Part of a small language model's weights.
Size: 10 layers, width 768, 12 heads of 64, MLP 3072 GELU, vocabulary 44361, 105M parameters.
Architecture: LayerNorm before each block, biases, normalized queries and keys.
Training: a variant of Muon for these matrices, 839M tokens, 3201 steps.
MLP neurons of a small language model. Each row is named by its layer, matrix (up: input weights) and neuron, and shows model dimensions 672-735. Each number is 128 + 32 x the weight over its row's rms, rounded and kept within 0 to 255.
Before each neuron's rows, "fires on" lists the tokens most often at its 100 highest values on Wikipedia text that the model never trained on. A number after a token or word is its count.

fires on: " " 43, ".\n\n" 18, "." 9, " to" 8, " a" 5
L4.up2164 [145 108 169 135 158  95  83 118 141 129 169 162 152 118 113 104 160  78 162 117 134 106 208  97 125 178  85 149 141 206 160 138 121  70 132 164 157 123 162 137 139 144 164 101 124 123 112 157 180 140 129  95 110 168 147 121 144 164 109 120  88 159 136 144]

fires on: "." 51, " |" 18, ".\n\n" 13, ")." 4
L4.up232 [ 91  83 120  89 142 182 114 169 158  98 109 130 130 145 155  88 146 108 116 104 128 104 141 100 131 176 130 108 134 157 104 106 118  87 126  72 115  26 160 214 151 119  72 173 126 194 194  62 155 123 165 149  90 119  74 139 156 192 150 101 140 185 152 115]

fires on: " and" 33, " of" 14, "/" 9, " in" 8, " /" 7, " &" 7
L4.up1808 [124 103 139 191 102 122 159 105 138 161 139 135 142  90 106 118 109 184 128 139 199  67  99 127 128 120  86 120 111 122  93  99 135 143  99  96  99 111 119 132 162 157 231 136 162 110 121 123 107 152 155 105 135  85  99  88  82 134 150 133  95  84 117 108]

fires on: "," 41, " and" 32, ";" 7
L4.up663 [113 117 129 134 139 113 103 132 194  99 120 130 161 204 131 102 168 117 110 120  98 114 162  84 101 158 135 162 141 115 128 115 128 116  89 109 124  81 158 134 148 137 106 127 150  71  91 132 108 172 151 161 155 112 126 162 103 159 107 110 137 182  87 133]

fires on: "." 60, ".\n\n" 30
L4.up1591 [100 143 138 100 130 170 155 103 101 117 170 175 126 103 156  55 160 105 166 156 123 122 156 134 152 144 109 137 170  87 129 173 147 105  98 118 166 129 166 136 124 119 140 218 135 144 115 141 172 151 129 146  79  91 104 110 146 145 165 139 128 147 151  91]

fires on: "." 42, " " 11, " |" 10, " Ret" 8, ".\n" 5
L4.up1270 [135 167 143 164 165 129 130  92 112  97 145 142 197 154 101 203 184 103 170 150 174  71 169 142  75 173 158  94 165 131 119  55 196  67 202 139  82 125 140 101 145 111 130 143 162 157 171  75 183 197 161 105 139 145 107 106 131 117 115  80  71  81 133 141]

fires on: ".\n\n" 55, "." 25
L4.up703 [138 155 134  73 101 159 181 191 131 101 166 102 114  85 128  88 129 157 141 109 171  78 135 103 108 127 139 108 128  72  75 142 196  77 110  91 156 111 132 119 138  64  65 107  91 126 147  79 135 159  79 161  43 118  80 118  27 145 167 142 128 177 124  91]

fires on: " an" 46, " of" 9, " to" 6, " than" 5, " a" 4
L4.up2343 [138 133 152 122 124 110 142 140 127  89 195 127 115 165 141 175 130 109  77  87 177 167 145 146 148 117 121  85 190 123 155 130 129 100  74  83 100 165 122 146 139  98 143 103 116 177  41  85 192  95 128 121  79 179 170  97 127 139  65 147 154 135 107 148]

fires on: ".\n\n" 45, "." 31, "\n\n" 4
L4.up2475 [ 92 109 114 110 116 186 130 163 143  96 185 167 124  75  74 153 124 151 124 145  63 139 159  71 125 159 141  91 128 128 100 104 192 113  84 140 133 161 236 173 147 146  99 158 127 164 119 151 150 149 119 190 184 147 151 105 136 124 161 152 154 197 186 116]

fires on: " and" 49, " et" 5, " |" 5, " semi" 4, " as" 4
L4.up82 [141 170 136  83 195 201 133 105 131 122 115 175 142 169  96 137 144 100 112 162  89 100 106  98 101 143 165  85 103 127 122 100 150 201  75 109 100 162 151 123 136 162 121 161 119 115  99 129 141 127 105 140 126 157 132 119 153 187 127  54  92  73 106 115]

fires on: " and" 37, " to" 11, " on" 5, " " 5, "y" 4
L4.up2452 [185 138 194 132 142 173  93 154 117 187 159 177 111  72 177 130 136 135 140 145 124 137 125 137  98 105 123 120 140 131 136 141 194  89 161 121 117 105 172 147 147 142 138  94 113  95 145 152 176 150 187 108 129 119  96 140 118  70 139 149 133 130  76 167]

fires on: ".\n\n" 60, "." 7, ").\n\n" 4
L4.up234 [ 82 120 118 149 165 135 181 125 102 103 138 150 126 134 111 186 160  94  76 144 103 147 155 126 119 175 123  68 174 131 141 109 134 155 112  79 117  91 180 143 136 100 128 157 166 128 180 158 178 138  95 101 119 140  94 138 150 147 183 158 156 151 150 146]

fires on: "," 72, " and" 9, " with" 4, " to" 4
L4.up3047 [146  97 154 106  99 128 103 149  96  80 125 107 127 127 121  84 112 111 118 110  51 154 117 107 168 104 169 129 163  79 113  93  53 156  62  56  86 135 166 155 136 119 143 121 122  93 151 125 131  80 186 181 147 103 149 163 126 147  99 208 141 140 152 134]

fires on: " and" 42, "," 17, " to" 13, " or" 4
L4.up2751 [102 106 127  91 110  85 181 120 158 116 181 168 108 118 133 176 149 101 145 124  84 105 140 125  84  73 146 140  28 152 146 102 123 159 107 164 116 158 110 152 121 144 150 103 103 146 131 111 118  91 114  96 120 175 143 188 125 127 113 142  95 195 117 136]

fires on: "," 31, " to" 18, " and" 13, " by" 11, ":" 8, " that" 7
L4.up133 [119 105 146 178  97 187  12 111 150  96 161 160 113 132  97 159 146 136 153 107  99  80  88 102 172 130 120 118 181 131 108 111 139  68 116  85 157 140 202 214 154 152 121 120 151 189 166 148 131  93 203 109 169 137 164 152 102 166 131  94 151 160 160 158]

fires on: ".\n\n" 40, "." 27, "\n\n" 5
L4.up2176 [120 154 143 127 129 167 167 176 115 127 145 152  83  74 104  98 107 124 129 193 141 119 101 123 104 182 145  95 153  79 107 104 143 114 117 123  85  84 178 133 113 132 130 113 102 167 142 167 148  81 126 136 119  94  99 132 164 158 145 110 187 118  89 127]

fires on: " and" 33, " one" 12, "," 10, "1" 7
L4.up470 [ 83 123 101 132 103 139 135 170 121 114 154 120 122 138 142 109  83 133 150 105  69  90 137 126 138 140  92  70 130  76  98 122 162 105  83  72 136 176 161 102 153 101 192  70 114  89 152 135  74 108 148 140 107 100 136 139 114 117 127 150  80 112  97 116]

fires on: ".\n\n" 61, "\n\n" 4
L4.up1077 [116 161 131 146 102 152  96  76  63 159 160 138 138  92 124  50 179 145 197 208 120 112 138 115  98 161 145 108 115 115 135  97 121 106  96  95 119 134 103 157 137 101  95  87 130 111 105  87 115  83 129 154 121 151 134 157 111 179 141 236 126  80 179 168]

fires on: " and" 33, "," 10, " or" 9, " over" 6, " by" 4
L4.up271 [156 169 161 109 204 169  66 129 139 176  97 156 133 115 109  99 138 132 129 161 163  98 170 128 149 145  95  97 117 156  92  84 134 136 135  97  92 126 177 187 133 161 163  87 131 147 119 163 144  67 137 175 141 117 142 124 119 123 172 129  61 121 117 224]

fires on: " and" 44, " or" 8, "," 7, "-" 6, "J" 4
L4.up2963 [149 150 129  77 145 122 113 184 140  89 184 141 124 175 152 102 131  40 109 162 142 105  45  74 188  80  99 133 103 151  79 145 171  97 151 130 130 124  98 131 171 175 129 105 133 145 110 166  40 121  91  96 143 117  98 140 151 126  53 125 168 152 123 128]

fires on: "." 46, " |" 18, " /" 5, ".\n\n" 5, ";" 4, ":" 4
L4.up1945 [ 91 199 125 137 141 147 130 165 108 106 202 107 116  95 145  61 182 104 114 135  73 161 167 122 104 148  79 135 138 135 119 109 132  80 168 146  81 151 127 201 203 152 114 116 147 177  89 171 116 126 166 163 125 134 109 121 125 134 185 117 110 157 166 170]

fires on: ".\n\n" 61, "." 17, "\n\n" 5, ".\n" 4
L4.up2022 [ 91 146 124 106 149 101 103 160 120 144 199 120 150  92 112 167 155 109 207  95  91 113  91 138 144 156 127 126 153 113 123 133 123  69  89 173 109 114 138 122 171 115 112 146 208 144 152  88 214 103 111 158  85 151  47 118  87 148 144  96 127 154  90 147]

fires on: ".\n\n" 57, "." 15, "\n\n" 7, " \"" 5
L4.up2293 [118  60 118 133 134 159 155  98 183 132 142 151 105 131 132  84  89 134 132  82 146 157  93 142 178 213 104 110 117  68  89 134  97 141 107 126 152 151 160 150 154 143 114 162 100 109 128 150 169 144 150 160  73  91  83 145  81 102 145 125 107 188  93 182]

fires on: "." 23, ".\n\n" 18, "===" 7, " both" 5
L4.up210 [112 120 151  82 167  54 119 147 190  99 142 157 142  99 142 121  98 120 143  85 112 192 104 141  96 104  79 149 143 107 109  91 129 119 135 122 131 126 111 114 127 133  98 164  89 140  57 122 123 108  98 159 154  94 119 116 118  89 154 142  49 134 127 112]

fires on: ".\n\n" 38, "." 35, "\n\n" 4
L4.up1773 [109 124 140  95 170 130 140 105 143 184 120 113 104 112  95  93 158 126 115  84 192 101  97 136 164 241 132 129 168 162 117 172 122  93 232  37 160 159 139 154 214 131 110  72  87  79 182 128 137 110 131 131 170 150 105 128 204 149 145 112  97 156  50 166]

fires on: ".\n\n" 53, "." 25, "\n\n" 4
L4.up2762 [ 89 125 127 108 115 118 172 159 166 131 152 112  96 124  90 106 148 121 118 159  86 154 157 130 142 160 128  49 150 116  68 105 166  51 102 112 141 161 218 186 172 154 111 137 143 156 142 131 176 147 117 173 138 128 138 143 120  98 187 146 109 163 213 117]

fires on: " the" 16, " in" 15, " of" 13, " for" 12, " on" 8
L4.up2613 [163 168 187 152  94 119 118 121 189 149 185 112  81 143 141  90 110 156 140 132 206 142 118 123 171 145 114 147 148 168 137  88 176 129 114  69 157 162 186  89 149 141 181  96 134  90 145 148 121 109 103  90 162 200 150 127 119 134 119  85  66 118  75 135]

fires on: " to" 37, " would" 18, " from" 10, " Female" 6
L4.up207 [168 164 144 179  88  92 130 135 160 147 218 128 122 147 126 114  76 119  71 121 123 159 138 167 140 133 170 103 143 101 115 165 112 168 133  83 180 117  84 124 145  98  80  89  99  94 142 137  30 122 170 133  80  75 119 236 110 122 120 148 124  77 102  77]

fires on: "–" 51, "-" 6, " |" 5
L4.up431 [ 97 195 159 110 123  72 117  97  87 102 133 112 182 164 161  87  61 172 141 130 129  78 168 229 187 100  88  69 184  83 122 107 113 132 156 131 142 109 117 191  94 104 124 185 156 149 141 110 143 139 159 142  95 130 119  74  78 170 157 139  97 132 141  86]

fires on: ".\n\n" 53, "." 31, "\n\n" 4
L4.up1363 [173 134 135 112 169 126  87 111 102 129 124 141 123  77 155 156 128  74  68  90 160 112  99 174 141 206 165 109 182  82  98  82 117  95 184 139 162 138 119 177 118 161  98  60 168  77 163 145 118 103 164  55 167 156 100 110 109 108 160 153 103 147 131 140]

fires on: "," 23, " New" 21, " (" 7, "." 7, " " 5
L4.up2387 [142 166 143 130  51 155 109 172 166 111 100 106 119 131 125 129 126 125 136 140 119 149  55  83 115  66 167 146 151 108  79  75 101 101 130 149 169 137 114 133 140 150 140 123 176 131 154 197 123 124 122 173  83 110  68 155 204 204 167 130  85 150 153 147]

fires on: "." 50, ".\n\n" 32
L4.up1929 [130 104 178  76 147 175 124 164 155 138 212 151 150 152 138 136 127  94  74 116 132 145 188 112 142 140 144  62 134 109  71  80 168 136 105 159 157 114 199 186 130  98  84 115  88 186 145 131 134  88  75 166 130 163 122 159 157 150 188 177  97 146 136 163]

fires on: "," 29, " and" 26, " |" 10, "-" 8, " Party" 8, " " 4
L4.up1699 [123 172 145  71 171 118 150 168 188 124  97 130  70  90  33 166 157 171  97 153 143 190 136 127 139 109 111 121  99  90 112  83 177 153 138 123 167 168 132 124 156 202 137 113  93 142 142 131 146  87 156 152 155 122 109 108 133  55 136 145 132 132 116 200]

fires on: " of" 18, " to" 18, " or" 8, " and" 8, " State" 6, " national" 5
L4.up2503 [142 141 164 137 149 132 116 147 110 131 137 146 113 132 177 122 121  94 120 181 110 126 160  89 172 116 168 110 130 145  48 102 178 161 145  98 146 142 103 108 114 105 148  96 139  77 130 126 104 124 141 119 158 122  87 148 116 118 131 142 126 184 111  94]

fires on: "," 26, " =\n\n" 17, " in" 14, " (" 7, ")" 7, ")," 6
L4.up2401 [111 107 143 169 138  74 161 156 126 144 126 166 115 107  90 130  94 140 132 171 161 159 104 128 120 126 131 167  86  99 129 123 152 128 107 139 166 127 141 128 218 130 141  95 119 180  64 112 125 141 133 143 141 135 137 127 121 149 161  71 166 157 151 143]

fires on: "." 56, ".\n\n" 23
L4.up76 [103  88  97 140 153 136 159 146 154  83 141 112  92  73  93 149  93 147  73 176  45  71 114  75  93 141 164  83 169 144 142 142 170 148 162 138  78 136 142 188 160 193 110 128  75 100 159 142 112 186 138 131 134 112 176  78  84  96 132 174 143 152 106 103]

fires on: " to" 37, " into" 13, " in" 8, " from" 6, " of" 5
L4.up1759 [129 120 120 171 157 127 130 120 124 161 149 108  71  88 119 113 145 146 173 158  91 180 134 170 148 135 125 112  59 150  56 185 136 153  89 120 139 150 200 125 120 127 114 151 115 147 113  92 167 175 159 199 158 144 141 157 106  97 115 146 152 183  72 183]

fires on: " |" 22, "2" 9, "5" 8, " father" 8, "–" 7, "1" 6
L4.up2600 [159 130 155 134 142 101  61  98 136 102 109 109 122 131  99 133  76 116 103 112 141  87 186 194 120 193 122 107 188  94 141 119 103 148 115  79 121 127 100 106 136 133  66 123 110 151 168  85 128 127 166 193 142 119  95 129 166 131 121 103 100 159 125  60]

fires on: " |" 39, " and" 20, " that" 7, "," 5, " St" 5, " the" 4
L4.up2955 [105 110 128 167 131 159 154 115 117 149 140 204 146 163 163  76  98 134 159 132 129 174 156  22 112  99  96 121 114 117 137 117 121 130 104 117 158  54 116 150 143 128 124  89  90  73 100 114 166 135 131 150 157 136 156 132 133 124  89  53 133  71 140 143]

fires on: ".\n\n" 47, "." 32, "\n\n" 4
L4.up127 [132 170 128 115  85  99 190 142  88  82 149 148  79 123  79  85 115 138  88 153 109 153 151 144 142 155 128 213 179 109 112  79 177 108 126 110  96 116 154 127 168 170  73 121 143 134 168 116 111 116 159 108 102  87  53  92 129 149 153  77 105 136  97 101]

fires on: " in" 17, "." 11, "ice" 9, " on" 6, " by" 5, " Game" 4
L4.up1574 [134 182 134 124  82 108  97 129 162  99 115 105  87 130 119  96 143 140 144 170 115 150  89  97 143 137 114 128 117 101  98 182 142 116  69 152  84  81 154  76 149 133 120 124  64 122 145 117 160 146 187 145 144  93 126 120 148 160 157 108 110  79 101  62]

fires on: "," 23, " when" 9, ")," 6, " which" 5, " Pres" 5, " with" 4
L4.up254 [101 134 153 140  91  98 122  96 147  96  78 173 177 127 108  58 195 153 100 118  84  84 153  97 101 125 131  89 122 171  90 107 113 162 114  99 170 170 100  78 142 104 143  83  99 152 148  83 109 176 121 169 125 120 122 130  90 116  85 123 127 154 128 100]

fires on: " which" 20, " and" 17, " It" 15, "6" 12, "5" 9, " |" 8
L4.up1104 [118 128 137  98 165 180 131 126 132 149 166 193 139 108  76 101 151  78 117 132  90 117  86  98  86 148 116 120 127 155 116 111 131 157 109  80 139 144 162 126 192 146  83  78 126 115 176 111 158 118 141  94 112  82 103 160 132 154 108 153  98 158 123  94]

fires on: ":" 29, "″N" 12, " |" 9, "–" 5, "-" 5, ":\n" 4
L4.up722 [ 60 174 131 115 132 141 163 100  94  96 168 126 139 147 148 150 124  43 133 124 144 161 121  90 111 123 127 185 215 116 119 137 161 107 167 118 175 118 158 156 176 228 147 109 161 123  73 185  98 139 108 157 141 137  96 117 151 109  72 101 130 137 115 145]

fires on: "." 59, " " 14, " article" 5, ".\n" 5
L4.up257 [165 190 177 112  74 150  84 174  95 164  90 128 109 159 121 126 128 107 107  87 112 126 112  62 154  86 134 153 163 146 139 130 108 116 115  81 153 167  51  82 145 110 147 131 165 184 116 130 151 215 138 161 113 126 147 105 110 156 133 149 174 114 130 127]

fires on: ":" 24, "bi" 20, " half" 8
L4.up2912 [ 55 115 142  90 120 152 118 133  83 120 155 137  91 120 129  96 151 141 143  81 105 109 125 137 214 198 120 141  91 127 162 139 139 105  96  73  75 123 167  75 134 104  75  87 118 177 117 156 116 129 116 126 187  96 139 148 106 163 125  97 153 175 142  84]

fires on: " " 58, "l" 6, "–" 6, ";" 4, "el" 4, "ä" 4
L4.up2856 [112  85 106 126 132 143  76 160 145  80 135 173 167 162 170 134 122 145 135 145 109 114 106 123 128  94  75 146 123 129 117 184 123 161  82 134 129 177 181 189 178 158 122 139 169 210 139  84 131 156 193 164 157 200 161 159 117 122  81 110 147 137 116 104]

fires on: "." 46, ".\n\n" 36
L4.up2888 [ 52 147 130 116 160 150 121 165 150 124 133 151  99  68 102 105 109 138 100 138 141 109 155 140 137 168 114  73  98 112 136 112 157 123 123  89 120 150 160 193 143 114  83 101 130 120 194 174 123 118 166 166 122 150 154  99 103 173 195 129  81 167 105 125]

fires on: "0" 16, " %" 14, "5" 12, "1" 7, " of" 5, "3" 4
L4.up977 [ 80 131  39 135 166 148 102 137 130 110 151 110 134 181 157 135 204  94 171  80  89  86 145 132 108 163 198 134 112 153  55 130  88 173 125 108 168 131 107  91 206 117 133 120 163 112 163 132 154  80 133 100 148 107 119 152 105 186 102 108 153 103 107 141]

fires on: " to" 17, "cz" 9, " a" 8, "\n\n" 7, ":" 5, " from" 5
L4.up2607 [140 119 151 153 146 113 125 168 112 173 152 110 132 141  86 150 102  96  59 129 107 132 139 166 146 131 142 112 105  91 111 107  62 146 144 144 167 128 142  75 104 114 183 144 192 142  87 112 149 160 148 109  90  93 140 189 139  58 150 114 193  88 152 101]

fires on: " to" 24, " he" 9, "He" 6, " after" 6, "ý" 6, " on" 5
L4.up1537 [148 114 119 138 114 167 171 144  98  99 142 137 134 155  91  97 149 134 117 102 138 146 174 124 164 151 162 148 131 143 162 131 166 124  96 121 125 114 108 141 156 136 155 112 186 135 175 155 154 149 111 105 177 122 185 105 128 103  95 116 130 131 139 108]

fires on: "." 38, ".\n\n" 18, " un" 4
L4.up0 [120 155 146  73 156 100 100 123 183 116 101 145 121 160 152 108  99 117 143  90 107 157 137 167 126 167 156 111 114 119  45 102 145  96  74  91  65 135 110 142 128 115 147 111  84 135 128 164 126 140 139 135 127 110 135 128 163 126 117 185 113 127 153 106]

fires on: ".\n\n" 38, "." 36, "\n\n" 7
L4.up1655 [ 84 136 161  67 178  79 105  75 167 101 173 109 118  67 169 130 139  59 127 105 132 145 121  95 171 169 125 123 108  75  98 178 151 122 124 155 104  99 133 191 172 115 140 145 140 130  92 113 153 107 156 109  63 122  96 131  94 129 163 137  87 152  98  99]

fires on: " and" 56, " to" 19, " or" 8
L4.up354 [116 123 128 100  99  98 114 104 117 151  98 151  63 151 135 135 115 113 126 196 117 139 124 152 194 134 102  83  73 153  90 105 176 123 120 159 155 100 154 105 185 157 149 130 115 102 106 116 143 170 107 111 113 133 101 171 114  94 100 169  74 181 171 143]

fires on: " and" 45, "," 36
L4.up1094 [122 111 132  66 135  91  87 182 134 119 151 106 133 166 183 150 148 152 123 127 135 150 113 114 147 100 107 114  52 136 164 138  60  94  71 131  97 129 106 147 135 104 122 151 164 169 128 158 113 153 105 176 182 132 164 114 119 134  62 136 139 148 137 141]

fires on: "." 23, ":" 20, " of" 5, " Tennis" 4, " in" 4, "os" 4
L4.up2949 [ 58 121 155  92 153 148  56 110 125  88 206 134 115 116 132 139  81 139 120 116 140  92 107 118 161 125 181 125 128 147 146 161 142 106 111 160 161 114 202  79 170 140  82  78 131 177 123 132 127 220 180 123  77 149 149 163 161 116 149 124 120 165 127  82]

fires on: " |" 36, ".\n" 11, " (" 8, "." 8, "\n" 7, ";" 5
L4.up1519 [157 131 124 127 164 140 114  91 115 109 171 191 144 125  95 145 134 165 148 117 169 127 127 158 119 170 143 117 134 145 180 161 186 122 166 116 128 140 110 105 117 119 152 195 117 150 124 160 188  85 158 109  89 122 118 126 110  80 160 112 133  89  67 162]

fires on: " " 31, " about" 8, " to" 8, " L" 6, "," 6, " from" 5
L4.up1800 [126  55 163 108 176 124 138 133  82 128 117  94  89 119 119  71 118 153 162 191  93 139 145  94 133 128 120 117 177 120 133 135 163 179 109 116 159  82 125 157 138 131 177 144 140 138 150 148 171 151 160  93 143 108 117 114 139 100 109 118 136 151  63 124]

fires on: " " 40, "202" 20, "," 17, "201" 5, "–" 4, "199" 4
L4.up883 [121 116 115  57  99 118 115 156 154 117 164 157 150  88 125  74 119 148 149  98 124 126  96 103 132  86 110 157  86  96 159 112 124 137 127 120 194 119 142 129 147 124 144 128 134 145  54  81 134 109 139 186 160 167 203  98 115 136 129 162 168 105 175  66]

fires on: " and" 15, " to" 10, " season" 9, "4" 8, " Li" 6, "5" 6
L4.up1315 [124 121 103 128 116 118 135  98 137 102 165 126 133 127 148 119 152 144  99 144  82 112  80 170 172 101 140 106  95 142 136 180 111 103 121 134 144 149 107 116 103  78 148 114 152 148 115 150 107 149 119 110  66 122 114 166  70 104 114 184 103 164 135 139]

fires on: "." 38, ".\n\n" 23, "," 13, ")." 4
L4.up1457 [115 131 108 100 137 127 167 169 132 158 166 129 100 169 139  87 131 133 128 139 111 106  87  95 134 155 185 117 138 114 146 122 140 157 149 141 162 127 174 155 174 130 105 125 117 139 123 129 124 160 115 129 101 189 106  70  85 160 149 129 130 137 130 102]

fires on: ".\n\n" 45, "." 32, "\n\n" 6
L4.up2444 [143 152 142 151 146 118 176 138 125 128 122 129 143 124  91 102 153 134 108 127 140  98 118  96 139 153 103  69 147  59 101 111 120 110 145 108 118 161 199 182 163 150 104 104 172 116 134 107 110 141 149 124 118 126 123  85 140 150 141 174 102 162 131 209]

fires on: " to" 18, " century" 13, " and" 10, "th" 9, " of" 6, " as" 4
L4.up1062 [ 80 165 197 122 127 147 125 139  93 144 216 103 115 111 139 112 141  80 153  92 136 179 219 124 142 121 126 132 130  90 109 176 100 101 108 108 123  83 129 168  85 138 149 142 146 141 103 165 173 128 133 169 156  91 146 119 119 159 104 146  90 166  79 131]

fires on: "." 52, ".\n\n" 27, "|" 4
L4.up759 [ 97 144 157 102 136 111 154 119 148 120 157 121 142 103 147  88 168  86 162 163 179 115  90  98 106 138 150 135 128 167 150 116 137 139 136 159 103  99 141 174 156 133 132 119 154 100 113 119 161 126 157 129  98 122  93 168 177 158 186 144  52 205 205 125]

fires on: " and" 33, " " 12, " to" 8, " which" 6, " directly" 5
L4.up840 [141  79 149 149 141 156 121  75 106 115  97 119  91 119 102 118 132 142 127 137 129 133  56 116 140  54 177 185 149 140 132  90 133 158 106 154 150 104 157 140 150 177 127  92 143 118 127  97 149  80 170 131 156 142 101  46 123 199 129 113 118 128  75  90]

fires on: "." 39, ".\n\n" 28, " /" 10, " |" 4, "–" 4
L4.up1830 [166 164 147 139 134  45  90 157 157  65 179 149  99 179 181 109 139 100 156  58 163 122  99 110 163 168  76 130 124 115  64 110  94  94 189 141 148  81 177 164 157 155 129 136 135 118 155 147 116  88  95  45  71 105 103 114 161  74 196 124  68  96 114 149]

fires on: " |" 33, " and" 18, ";" 18, "," 11, " to" 7
L4.up705 [175  67 139 115 116 135  76 142 111  95 176 110 171 193 129 100 142 150 178 176 142 170 113  98 147 116 111  89 133 110 112 166 155 123 100  90 141 106 147 134 124 144  81  93 129 119  97 118 132 117  78 139 147 139 130 150 164 115 151 129 137 152 130 190]

fires on: "." 60, ".\n\n" 19, ")." 4, ".\n" 4
L4.up1969 [109  92 157  80 182 146 177 169 162 118 171 139 110 105 133 136 143  80 110 178 110 134 124 106  92 186 138 118  96  69 136 130 121 110 145 120 118 151 151 196 163 115 129 145 115 177 168  94 130  88 120 105 109 100  96 111 120 132 164 120 114 179 159 126]

fires on: "," 34, " but" 9, "21" 6, ")," 4
L4.up988 [103 140 100  95 129 135 138 119 145  97 162 124 101 114 197  89 148 146  87 135  48  68 145  86 147 170 179 133  71 157  90  90 142 165 105 168  75 178 169 166 162 107 124 114 164 110 127 101 136 173  74  94 110 139 103 120  82 141  96 131 118  92 178  65]

fires on: " |" 24, " =\n\n" 22, " in" 8, " " 7, "," 6
L4.up748 [112 121 125 110 165 154 131 116  81  87 101  89 145  86 110 115  39 111  74 167 168 136 122 151  76 151 116 180 124 132 139  99 116 136 157 157 143 135  80 153 171 141 139 140 167 101 211 175 160 116 161 117 141 128 120 158 149 139 137  90 136 134  94 159]

fires on: " in" 43, "," 7, " |" 6, "s" 5, " at" 5
L4.up1259 [123 150 146 123 140 133 110  94 120 125 159 125  54 139  91 121 140 157 149 162 136 124 132 160 108 116 158  80 104 143 119 145  87 207 194 121 151 121 157  97  99 189 115 124  99 147 141 156 138 183 104 138 173 166 105 128 151  59  94 179 148 137 157 144]

fires on: "0" 30, "1" 7, "l" 7, "ales" 4, " de" 4
L4.up2224 [115 170  95 179 176 137 121 146 118 111 149 161 173 132 143 169 168 131 127 124  90 139 157 133 108 109 118 120 112 110 147 145  55 119 155  64 157 156 175  93 171 129 105 154 143 146 147 147 148 126 116 138 130  74 123 141 129 130 104 189 168 118  75 148]

fires on: ".\n\n" 51, "." 31, "\n\n" 5
L4.up84 [ 86 135 175 170 150 105 109  61 146 105 143 158 126  83 147 136  93 150  90 125  99 174 100 159 134 116  78 126 138  58 126 103 158 125 203 130 142  98 135 184 208 143 121 141 152  93 119 119 139 134 130 179 111  74 118 114 122  99 131 111 103  93 119  25]

fires on: "-" 52, " " 10, " -" 9, "–" 7, " to" 6
L4.up146 [193 137 185  30 130 143 107 185 158 144 128 105  77 135 104 132 158 166 150 172 134 155 194 138 159 182 141 109 187 191 175 146 135 170 110  88 159 130 170 128 144 111  91  97 137 146 147 128 127 140 153 138 120 121  95 175 153 153  99 125  91 152 109 169]

fires on: "," 86, " " 9
L4.up2687 [134 172 114 114 132 133 123 130 126 163 118 113  92 115 100 143 123 168 134 168 107 151  65 104  99 144 148 166 108  87 113 130 173 103 155 166 139 140  62 140 126 125 122 174 110  71  78 102 117  69 110  79 149 154 111  67 138 121 198 104 110 142  75 171]

fires on: ".\n\n" 50, "." 31
L4.up1549 [128 134 156  94 122 121 177 156 108 153 176 134 133 120 122 143  93 119 119 114 144  93 121 171 162 166 136  91 160 108  90  85 167  38 172 113 114  82 174 178 187 151  80  83 141 115 127 103 100 128 138 168 114 108 105 133  93 138 196 150  92 138 165 129]

fires on: "," 31, " to" 13, " and" 11, "–" 9, " " 6, " as" 5
L4.up619 [146 139 162  68 118 105 148 159 138 131 167  97 101 102 104 151 117 164 142 119  93  54 184 130 140 142 143 111 124  88  82  94 133 113  70 139 166 123 147 135 148 117 187  78 108 139  83 178 107  92 175 170 142  94 159 125  75 120 112 130  76 115 117 164]

fires on: " and" 34, " or" 14, "." 10, " to" 5
L4.up2827 [120 104 148 181 130 176 105 112 116 142 142 187 131 118 140 163 156  46 112 144 100 137 188 147 134 214  63 129 117 107 178 193 169 100  83 124  96  93 152 117 115 158 156 164 136 103  92 142 126 157 202 188  88 122 144 129 114 108 134 123 125 149 163 143]

fires on: " a" 33, " to" 31, " (" 4
L4.up2592 [ 99 135 170 117  70 126 148 140 149  93 172 178 139 131  85 155 128 175  81 176 144 171 125 132 138  79 117 138 179 118 175 115 104 103  85 147 189 120 171 117 134 129 157  96  75 180  83  97 149 147 113 155  79  74 113 136 165  92  96 166 129 120 163 188]

fires on: " of" 45, " in" 8, " |" 7, " since" 5, "'s" 4
L4.up1765 [175 175 129 109  77 123 113 126 145 156 140 100 118  84 103 135 113 147 172 124 143 170 104 138 107 103 107 143 154  89 156 119 139 137 142 128 137 148 190  96 160 127 166 166  88 105 167  55 100  54 184 105 138 161  87 140  65 144 140 126  85 149 150 121]